Part of a small language model's weights: width 768.
MLP neurons of a small language model. Each row is named by its layer, matrix (down: output weights) and neuron, and shows model dimensions 256-511. Each number is 128 + 32 x the weight over its row's rms, rounded and kept within 0 to 255. Numbers have three digits each. A neuron's up and down rows have the sign that makes its largest values positive.
A block is one neuron, or neurons of one layer that tend to fire together. After each block is what it responds to, as a language model described it from the Wikipedia text at the highest values.

L7.down2857:138124122146109138146086125123195134140137179076140083102061104093087089120149137156105157121134171129121095108138132144088115112084147149121115116148121123145100116177078153124119131174163151142116085179153153098140110151157132124084159128043077144185065134150098088104119162147097157148135195131062117116099189106163122120094139122132229113151170126163107162167109161076164154132136064142054099118080162168137104123124158120119102174189169143169101130189143131213190115082054202119154087084118139147086089146129114092113171113134104154142156115190131220147130075128123094185092114063167132119135109099126130182042099177117161152163069117110085175114128145141008126147166124115137194100152117099087142118172102111116094159157082112129117086101135139164164146117156095
Description: First-name final pieces

L5.down258:098132133129104111133096167158122159093113138068148093114158118133189157177041067151079138168089132098198125112139171146118116140156151134088134158231092146168107081184161121167133153122131168104081147098178117145097118075108148116141093061135091178101117132089094102091146124111115140083173126115129070145117171193137106141126120152101142096178154125084112095170149154068190095159139109125164087040128122161111079145093150164150068121147170137169101137146086144105089122165137119140187053161155130162137107059134180114112126107134180173162136132124150135086127132104137122113097084135151153127148096180141194153131139105142135106094136125085186112138144155119119093121137143152104128098134096162130144124131134133125112117099189119159177166104085184094098133149147060
L5.down823:132061127167140111118153143099079124115166138122094105147109152097125191123089164124120121111152067150093089149126088141150107100065109144093108104118114101110118137098117144097141121127123176099147118075145126139143108140155154109125135121092106153065128143134121125157109135055079138088142094103126151124137103115125129194170089136138105162141183136058100158108165083193167168148110089141151101122101136149127124124073143132130138132109091131132133118172134099079073206114105090129148117134083190145158175134063157167168159135132178106132149183133092122107077102134112145108145128101135119086092111134153118100116138086111129104140177111153170081151159117147105120097115173064129125089112144152121138126085106158075155195160115102041170113098131077104128155099149186
L5.down2050:082053150198087066129144151100124138108141138118144129109150119111135078126139132113199138122188079102175070062162158132141119116108081173146137143127110069149164098117102169115150064142111073083150112103167134145135138136141095121095146158075101117187067081099106146176092157148179092130114163113127084151057100099094078198183100164119126104126139128096117081125115157108161161144082126111095158119114052114100096112123138137165102102105157096122115112130121165162156158118081122130184110115108131121065135077113099138132143101102139152115116177140124127161120084118109130062156144090108060098139070138203099129081168132101119078146107058156078113151191125119108133147127112109092085060093126123093129131104109152126142116142113099098085098160089095122072118117110111
L5.down2376:137124154155115075125139134144074174146092098125129099088097137115138174071178191108112160117117095075118123123125126141180088165063091145162106129162144092088186123088130138110104147124127175108112117092206134098115180093093137134072081127101088093145137115125158095151139122120174155169173110095171154123141148123137135152066178140068124143165176102146150085173177072124177112174144159100167148152113081166132140106113208099153158131117136145143145086161091129137057159174144101114176103117090147201109082091134146186103095123134111128155142146121093107169102149147126166188132092188151109183140117201149094117123100118148117116167102134126149103126163124091103131152149189085167104141087113132130165101131077131125156074124129114135094213135102113156138153142100162
Description: Token after initials or pronouns

L7.down2788:126058116104148184139165088108137089147108145137142097155136148115081095150175104150162165125178157152158081125137121147074109148126108135183116125138140074131097129141144157080145110181085139134196141113105171115175144135119092103135124185133125187171079120207138153157200134162121128168130136134154120140106076060099106142062102109128151157119149147151122150119115144129102149133212117106160153119101147120108095094093115159115141075145167098109152110149152139125116190213108163090184131129109142174166118201132113084080097101091081094104175169148095161121138149106145137136105101085178126139110156143117144140069051108120148057102141114133116140112130119111113171070124124190155126106128043143122183130134124131127160124155117128131104147134107133115158132017087062
Description: Start of the predicate

L6.down968:125145116108098130139096119126143121121118129070109121132075106122090114104120176188161190083147166086187170169100115120111138078099131131179127117120150125151120161179121143107129118180132133110212095143118054129132174128125160071094150103090114132110104167168108078114110145102096144149097148159104100064133184147149127177073097119116127143164153118184175122127163182087132178141110113110142153195175124146131112171134101045090077143127102145125065210086079125140089151137135127154126152131131113146085125138135050074189146116126085119147108129138153135188100110132160101186144151093153080136104107095136097177118114165081143147133084091129098151150102123104059135186104147139175138205135109157190134125076134152155159150132127173136137179128103103161192077126170160
L6.down1013:114153109124118124150163181098107098083125140126111091126172074122154122182107102136159040139097115087104094109190116146158141097121189123095135113117075151118133153160144105096163118188119077158162124085128129117112172154113159129110163142161106107095087152157107122100165109094153122121183138115134077117139187104162149142156151100096121095118146077115159152112105053128149166181128123179130117135146123145176114085145107114106064186077120101196129121123184163121084173143174132164115160126108116119163178139148170111213153093098162165114062140164111095124159050108114110114137042130104147118107116120118129116149140091091154143168099154138157092137120105156059113150097173071191101101133115157088120132099158117170120111143150203177105137129123140176140127110190207
L6.down1248:088108135111135140131145137098141077084070144097114120129149142102161139137162098109105110074131088074171093170146108145138139125139093075081123085095156145140124157108129094125159114147082142131117067130098116159090177189096132169136161173124145057141099136158197105084152114127133129130055106126123147092161101143078116104128080094089145164084118112135079096169120154179135147147089140104063119152116106091155066150113123157135102171099172140147093157083133132114113156141109115133096157149145160166083125133173080127131088092053095158095124157128144167157141102095100124123172124137150084145085102103087122178142112133156229169118134110125119157149135111113094111150155107095122137168168088122141109089075159072128165122123056156105089097133130123123118126149153112
L6.down1839:067145071123118140164138095103169110146124133068096108132173132130097144140172152142161091097135114116142131128105121098120161086129131096132093115120154131139135143140141141113150109160098149136145098078120111127120163112159144138146159089117080134152070142113096094197135107075121158088045172162120158100170214134113103145107156054148240133177145143120163135107099173081175109164113131153079107088155101170143083118133168110098074131118141092187098161183123177147118154092105155120147131102144101180113118082107113109109165133135114136151173134151113105078111103154126118183081089108126113159147102085100157178082117168171160194130093083130102106136132101170000090119146150141183103109108101133078142132135122159162147158114102098134173107118141144096127138074111138
Description: First-name completion

L5.down136:055144112128048102122176147139157133116181127125172152078192113179111067144133093155132142131139189114117130139180088092171162096152146158159117097131117138087144126122074138107138170135136146133199137173114149136150115166115166143066134137108082068121090122203133124106104188098107154142099134116135097130077093150106123127132126114151114129118102090157188145173136138092134178134072102128163067114142072148135041143155103114122184160134098137147068128107151105122128096147174095134142154115102068087138090047128100080093149193123155130118099128167155109226065118122170107126167108148120156165204099047099123087141147162160137172132208102128077080160151053090045110106163125136207147202116094117139130121173162131129108131147132157064113169120126138131051055151085111
L5.down1523:100116112116162123114125073122097111161112163115134145146107153092098130129149144095171075079146141166076124174118098140083167177075145104062161110125101160132118095086187135114046157129132097125228108099076107134122151140121182094143071105153142125118177119078114128124072139078121127114171093125108120125087074129163178158125114103140148109094082109118133152119136054136124114088158165098093146085134190107112112150153120115133059133074173164136142145148137134169166127117113160137095098161115096056133153119171200069122125110112113105163099116120153185096130136131125145159127114107122070128139152132123174126141132152171131109132133101124112113133098131149142109098144080114118161093120141050164129089124133125190098099100118135172160155143152104120165116103088124
L5.down2565:067095142153141119168133171129134142150077184145162114146122168122088157113089132145143109142116148082052111162127116178112114098121118128151107168109122115141128092160131127125131106104097162167077127096116133116101152131069121097144152103101121155085165189173130168145161156102105123068171130181115166094152153099189079151109055114131130159144099178120203120178054154107151148164105130150141188188162131093131186141146133182111096208220111116161129121179171147109094105155101093154081113073127144144181134136126125140092123070141148112175138104123082099157122089074108127122165118118124103086178099090098202171101107196120133148119160158134106192118149187102136106124113126058196144096053063114119122132163159118099151149066087084123089112126102123150102080166143087
L5.down2937:138184098146127129138129114110122133095135154172174147133115159093143057111085143159091098186123120099132080083130097143154091072171128146149114146096126150188075115118190147089139153098105094091151067087129101127114112146136107152165108153161189101137136100170156073131118099084136096099118133126106150084104150141064074123087152121086110091115105133146074095106127163051103198138119168127145101103091112193192082129148121145069147109118123119170194125124126167132119133155196183062113174147119102092072181114150120129182098102135096154121058125117147110103188081173164142110134128068064103090157149149105148184147143117071127206134144134050153140124124067147131128096154146123181094077081111191130061121116095050138134114064130133116083134112113128071108130142142135
Description: Mid-word name completions

L6.down824:157200122125070105143165108100097154137132136089162107181179106138145165118157139188139152108119151192150116127113150106138097101144200077137154155122161151098090164170121092107143147098137086146140133094129094133137123127122065122090154106079145092158060102071074163162125163087162197156115126137101089148044131077144141175123125111124157135157102101131099121159142104123155167164076133118126104137119122130152199120152126118121081098084145169146146157147163179088118180126133105184100102124108107140103163099152056089118103127168149164120112120118133146097135135158085053112111120130214128113158146123052171177089121156060103187113115132149168093134171178087152159133126134146180137122181197115163085114109169123173102162137150073091098115036150126152100100159083117
L6.down1410:170134172138097073129152129110097144152143090122082136119125173084110159113116097077172154127182064080107109121090117162124077094162134106150097139079107120102180177124150114114148065112178115165206170099140123104110157113152103075142120122188185106154107160041150134059161116149168127164171185115134134146088141078072083101114115092187183146164131173157149095110118147115127169115151124143144145147141202137120077103152106159084125115154124176114101106142069119088070219079135155193125104093105152095141095175117075180162125117148132141123139119130133169151150090130133132156138082085183083108152112130155180111104144164123096154134111126084077104067143181105111081153146116135137130184127084160088120133151157112051143151126184133114168132125106099126103133142131146
L6.down1996:144155112082067126119087161065141100125102171119102072156083138163144118155138072087144127189184079148086111099139119122132110139103086176109195121112092099166045133136116137125094117134146131161189093126081158101171158126065122134109063167127118130178149121054115149159169131121189161184152170148123120142110119140142108157179098097099138157075155135140153138129132090114190144130137089118086103184115153169140143128098078125128129199163111103151154127092110154116125166146118166096139120069149129095155132095097148118111090142156135137108085099120125121116122131169104131098104093152120123134072092129118124070139145128079143133147133105119129181098146078132083101091156118126148192176147117138129142175162147115172056171116146164133123102169112157155122146096144094
L6.down2704:149126096136104133166104113128149152166143140177100074143113111173140149130145097162127088150171139144072088152160145136159197167149089173101152140141117092110106111115103097143154172151196118132139125148135177162197124129106106191107088136094163078096094117143210165123115125130195142123080083125132118110151125148124114103131121068048102135062121109151121093128143114101124160185117131135156140143206134152061139126139152114148096095066045100114110108111104114078160106134122134105163076120132167155158101098130178119115158192094159186164129101072166138147107108146103084113129127142118078082115087060089174111093163097077144063137141118134108151190102174071085040109118149134154133149119149108092114129098138128124066092115103161163153088178169140110179141180107130
Description: Year-range dashes

L5.down1909:127108138094113155154100069165115164166102099146135154081166152111167099163040154165171154102087130092149158129089119160069088143146099188162142159180181133086115163079162078165065143103119052140178180192149143108148163117134152146137099118118138178140130185123108108087130059082159119138121122109124086093113110153177144151096085119148203119134086173131135131142148119069071099164136176154185133132159101157123155168040162089182096122152107088116144098179146142131101101147188128119142129159085159177172139134101162149123186126121114171095107109139111160117140111110125080167097093094151121091176103144128163125081135130153109135131128160113150138140086124083069123085105137121160107144107125195115129105153088147153133127107108175099184219061191096098148117159187154
L5.down2279:051185133128094176155161112183100108209192086121152159088161097140113135118132087161092110132134144063162138186147130116071161115116130139162172116112152131147167107112088088106164114113102128159146129133114091080140084151090154177191133174181101138094188136124074111167122062080071080131094118117130158116143125117078129144134111093126160118143116154133094109162098153163090110087161134191127159123133165139120167094091161109154081127090095133200148087168100103057083173108081129124141155108155155124160051087127187167173179158177121139096072139127123144141161121088102046170090118184118165210212149095109157102075141141072138175134107094108095153122107159150076099144080115169141086103141106136167110125173101160154155131109164085142139126094126122135097109072122142
L5.down2771:145123152111132146148140147140145110199102136138093179095103142124147155088079124091080134127146131150084123114110077135113116158141178137154121124146123098156166113164133098168149179118137132115159100112082126135096118124132142141094197207183088200140132124148103166143099032172122134123105117136177147139136113130125133155182144174114126091110121112171092118149090137091102125122107125157144140102090096114126093104095129071069082128054052129152169097125077144140142136141092115113118148168177111175120167140156160129123111119142149134155105071107082172107114130167140130175118157188161127158195185159142142168079177119021143135104214095182105179122153146168093073138118149150188107134124134142163081128162102112136065116138126088144189118113104135102134146109120090
L5.down2819:092102146151160168125154089135093075136165112108103159137172143089147082136112102176134135146147129046125134094146162136150102126159169110133117086095114110087222129052130108116109153182092142133188156128107157058092113123092125169187126120159142166144141084160142160137151125105104130130080135122138160125141070096098137117104148133145184172081147145136125117170167146140123130104134143158131124051126161061156169128095136094140115149098105149135131170121137071105090102133196098114178137140170088198186184105141127142129113107169151165094094070115133185125123098126122142104146135104138111094177119142119141086173121116121159113116141086149064125128150120132106114124108138154068134134151159105158158108170120113148100165141106114100136111132139105143135118056119162
Description: Coordinating conjunction after first conjunct

L6.down32:113114139114136079141136111155128121076144149122105099167138101060169108114111114139105126153127142110064151143079112166125128113177152130091121178148120115091118139190121169153171094088136145151126111063147132179135095090086179168137137088178154162144141167166151144133167070184109117098086089097135114093139100129094121127118111095196118142102148178115080099112082133137117112073112155120117114121096164101093102074122142135110076168153115098056065171103114107106083149168083094109154111126143100117154108122143143195115086127135199126123084067159151127126150096107105146201099124070100093157161101140099112103082158147117135179130095133169174144102112156188136104158113116155156120069112075050180118162091110092114118122118112163129171097068145107133165162068185131
L6.down243:102167101144180096152093142075168142144167079143062175158139105154103124120115167111161110173158128139115171125145139108069161162160150140154148137119086061090131147113124163179159107096118154171065148102116097135120132137128166149122105122124120100100162162102105073091081075122121077076166087187103109152119171104177119093092160109148065123162154140117076091095141169099111142084111093123114187104136114156095090186057149164144122179120094200148162170143121178138065080106091156161147074105116107132170122123125138116111167117175103116141123126142178105099109183151132174144122153084168094114130101064143144117158109122159135144100130144153105175137215072132086122090137134163164187111125104141111123100137144168092090027115129102105121101148109152148175114126153108
L6.down772:136099121089104184136157131113131088134163139135177124137054124121136099105149178154108147114115171106104172110094148176150136118114126117149160140140101161122063114131096125053152114117200087141182151115108122113104058157116126131120111118130134119106123122078099098172123097140110173129188131141138130106129101074174071146094127117121100087208121176135201121060108113118075089100103104141068085127174175135117190097146164128137151172140136123142150160173078093119149113169117129132159132090175143103104109145153120124122171140132119132168061101097182085166135092137140113119159154128134148106126121129136158138089176118158146128110065174124084124106134203148118111122148166130093130121129066097082099150160127123111119215113144176166098129061101158127126134097138165
L6.down1387:120120060132126077096097079119161078144124114107123145126104094090135108084116107151102084141126180135073119154055116086151083115168100129078102091143073119074141210166108164137129073141081100146108121036178123103125119137162100140129109163091068135115088092162124147150114102179094150117116165087113155124114125142082175122150140131156199117150133179137128163144134090158100129087156095125100182130132188095138096175101124132100071172142106137057134137115088100092173149141119115154196106161081072079138082126119105107105141114121113100078129126121139104159172113147148136128082127184130138159070117091122137097143134120132119114179134117101087158140169122135093146124133083106171143131076168101146122132061091152138142099117103115094134104137103161127105141120149128
Description: Initial capital of names

L6.down203:115146155122134100165167143136073131171158116153096104143072103175164085095106132056109148120138128182174128146073103171148169098126182155140147077158141140137134105137154149142106159097150172060126130155139105140114093092089119170143189059150157171104135145125123102114125085152117097147150082136149137158125101118116133110191085202085130042162115116152131171137110150097137092119178143164132128033137129061135159080075086115125143150084171142119137145092171117192163121148114113155136112114147202166143132175088094146142075137107104154112131171102144133080147151147113086134116143095134133096145107019153129141148147162130101169140103120134163149106101150128140102107126196114185127116137133140148072147094150090139102199133096131103116101077191168128090082140138146
L6.down720:174105125179114130107127161146098118094079108150116160137149130118066116120113139111111135169075099125116105143134221106116128170098106121201098177098052082118135124187111179156155096153061110121119095089125157174177152119200132158081093159128171120129168154130162186169091130112097138153115178199136194139112101203196134130091080155136086103114058100133175127144168091120185066061142162096156098080165123145135085059170131144149140167071155134148153148151195110195148150127136121129075105103125187141130103157128127071178131125201084110146110161128062122138124195166079089173176100103103138087070125168165110195116122120158114190154114159100108141148177090066137097144177123139128080141173119145174135095173158170144091133174126116075063088125194104118119144107097136
L6.down1931:081090102113148127182140100187144105168208154109108177170133100117132102197126118107148142168127116096154113158133132107170145188109076195097110139044140082112117177188158139125065081128201157120100134103114166119114128190153141149118166068131133146150143157115163107108079142222112158111152132124080102149171128082095135161141100094115073100108095149079093112109104129142140078099121124181126141097105205136123120097124078110126112127132165109177154113077062114095104153153159229139147138157135097083118132164187110155134155119098117166168139166132206143112185074081080100150173054147132118151103112049144075088109147103105094112082109177177144084131099111086154099137062119114117143114152116121187160097190185178106139152117088139154140112150116147169108140106122107
L6.down2028:202113094139131159081119117180139136114158116159122099137085078150122118122077071164115114136098164109149132145059196134154153122093124119126144214138145112139103163169140148132136184163138086138146128141175126114134119096096143125172146131161151154136175161118143165123092106144176149136176118100176120196099120148090119126115158151151157105159091110132174085117136204131176124063114145059093119140091146114181133140149128133153090169120150046152124095192054151137162138147137119110111059143120062086206137118138113156123133163108181101130164088131100166140217116114077113165089178178157101145136179145133099171087105136129187202158149086065132108082122103119102152113125089078167113081149192141108120147134152124131104156172156105123080088134111129117122123160141088
Description: Do-support auxiliaries before not

L7.down180:123153124181152153128135101149164139132150173171104143085104157137122139123138143156032124140109180139082148127123123080133113124117182089138123110134108171104138095115124169124095091139109164103113131108163185100163100151136175130157144158112124121142104087155135201182086113128182137100198166157156099092123166117055143152179112160101112153137164177136117101130171105136148087052088062118193097098073128170198096094077109099164064129133084138146113175115097121111108112135103161112136081168149097096110150135131099111129107110117198148140207100187124169121115133110152135149116116113155143106119173097153074171127135143142154094123120100103140150124072125152141076126178112138169096107149120106251189131118141081119090142112091167166156085149156131134115116121152120
Description: Arabic/Hebrew name fragments

L7.down2114:103129105163142114173086161098131120134107135087150175061097134158103161101063168118119108176137184086136152117122142165125132157154111123128106145148126120116141083144175084210102090134110184171046139036124082146113140112102116074120175132094179184112152090115124118099094147054073133093103124116123128107167145162097106095158144161113174128156181143135154184153154068190116142216205130093096145087123131088135129147143073162148130068147072120107111196145111093142102136139200086141097117195163193132200146117119073140152138076134148121096212114154171121139148188169134103163120167162094131115115146135140098126162068151021098151095189159129172087107112116087082066094114148129112107133119124104154102171122138078112097109134098168174153108129098181157157098127168096
Description: Hyphen after "on"

L6.down809:140081152160112099118122174145158141136168165163155162181111117127125139103163167161113109120143122149161173074101096121125066125142070162107126128131131150120106132121095103074176093138130151117126166087135105095094090102180130112104118104122128125081126157134170115125153115109145147097070098118124120107167048141142156157123127134161174074114166157146095094087097121096091112174107181189127149214116125140183163060107088094123070131105104164161165055110136138170109104121141129183229062142167195154100122082161154174091163099092105165179124133121164114123127080093122109175125137136103121121141092128086090168123177097141155153115086130135132123122111107136125135097087161064168131110051195125093157079142103118145198088105099111191140070158093126135197171152135143
L6.down1465:142134145120147139125128144078152038152115117136102186183151121108144104093122168096107089113084139101114135172106123129125120134129139158163073133132146106137147089155125140142138095139132164107135117153061172111120093130146089168125126147226138102129162092090127129137146113171124095074092122171104195151161140119123125153117117149146091139119123121150081100096135134112165131068122092180106127134106135105154155150138093129115160136094100139128131121134050087089159109148151151115171091158173145102157152078160145157160085104195075218121101173104148113133150168131145096127092159130171133141146110165124117057096137133084127140144112092124038143113114126189075091140161084144108147135128124157120099116089117187130178083132092150130116130151141090182160081129169129
L6.down2836:157115121186213153094090126160157101136068168145072029177121162124103159131208134137099156118112166076139181108140115176141098154140144107103130101134170118128149103095186132157106170077131154130120171104115086103075129115120163119132116139131127163042131146173124134148165141073113097134115087152147093123118109095104134117095107154085104129140072093122147205163150100107121097125096068150128121123079180125159138179111117163172180178124158141150069138151120103116112068073162113126137116121115170055084123119120124062084074150135140113134134173110067096098090114102175069103106071158190128093149124101117157147154151092117139113128113109117149183134115104112147083119115166114093110059136176107100168088166100176080068175155131113157135117127165124098144185079070155
L6.down3066:124119147123110159137089139117112143112110117177063137148119120111086149116116095114139102126112158153096077138073127060131132148093118215115181124180128129125143095175157166181192135044090123149135113160142128100176133117151131153156143093132100109150154142147162101063176164116091158156081136140157186071166099193104154099115117110044129091117127119150177172157091160104141125145053076115148148148117115179129184123125065157134107137108073158149162094106133182097112114121105134127150119136180151128117161115143161165126158181147165094198150089151124158137204098138095118088126121115062109094140144149125174128134138135117118201079141109092116157178096086113106164145134151135097212136117095168141088095132141117110157150178207153103114126124128123144124123149144141
Description: Verb-pair conjunctions

L5.down951:101112138158175096136106117110126149088213115227155169139151145088164135158129127111097075129109124108153141133097093170127103123086065091109174118150131055144113068154104084081110134107160119092109140149152114136152124080099103140111115132144187107116070131144179103149133093189143157115150076137101172146038132120161151118137099114121152141128125210133132099188132154123146144144133106124162166083081128079142098152077164120088049119122118111165155136135122136154220132148148163114139143115054112131105146114133131073124110152130124135161095154131100148128114115129148192120148160204116133174090139085104129072044172165094107153115134084130133158147187165122117129136096099130172097148145121073099034146133145101124175098194125118125190108111149110118170089125122091
L5.down1595:144118136180132136108106090064067119136153126150085170145178129085106125151143130138126120165120133136113127108135112106109103117148130143065142163110153145103073120099118154119110070130139169099098056161100102165150136119154078132128083128124178116123079130108134117103090114119130110201096124136115114119129101125128157162127131152106136105151139109123145118131124125071198123080103066096105106089126154080118096206110161104094136124076159095134170117136120182059082105109058076117121083073147091147116122074094151134090134118115179115143109130104145142089078097087133115127107170157031095080134172167154160133175146112108095204136136094127141122106121157097101153147124060103108109086131124172105081172147125136193057157134164159161150112114132162093170111185099151
L5.down1600:080178100088198124127070122153097125092130168113082153149076154136158162154110136136134126127162165114092062151141168127131102149115103102089156140127157086130104130090129151129106146127129131095160191094125117121107153098146194146103105173103186126050126112204120148136198137120139093116125104127063154160096111114092171118139105078099129111137123091146163132077131195128123153116104141130091193152186122169183149157127181052135000100182075177125168101142099142129137136058169120154159119130067201106118155130108131088136143185135094125159075167057157092177098090116147160128104131117110090061112104075134110135143159085089140111090076169094098087085114117130143113156029113155058144162135159126108105127125136121124102152100109082093109073099129129063167120109103129
L5.down2373:126100145089155122162105119147103126099187097143140134161125116113168181108138127129116121120151126123113077131119110154184095125125124154075110158104123065191160140119127099117157113113115112150150158123142113128129123140120110097158110092195184130085108164074109080105153066167194109092184068112121089137146089162169152073186110153146082122130085142137095150112179124098173136165137128109139126194131142120143135123082123119126094118099112010079145104066167104097114099080125105144152146123181070168136138111119178074157095075117152169126095154181163177121143087093156121129105124140101088132148143168107137158113155109179112104160080095173127132137119122094119107094099154097101138147114125118066095132149125101144163155124151168190157106111088126110145168189154087
Description: Year range connectors

L7.down435:118137090118091150125083077149107175118131105146164129143184129086093097161119103122118146142156086182100152088135092078136125129122152106139145116158141095110098099140117089178086183106125120142141091137138112158104154124138139142131161123079052150181170128138078044087120180142100119103097107095182162152192165091106124136132127127099168150109123099115157103123118139147147064103124122129104135077114152127097175148198081119215081085127142118120147067109177163093140160099100139096137182129127167142141122099147148103128166181142139149118121131165072068147102153059115095051115101128131147151080083113185137125094161108109111158151152083104106115150167114119120111152144094153173170135152190206146114165105158122137143161153180087096159116165058175114119136205120173
Description: Coordinating connectors in lists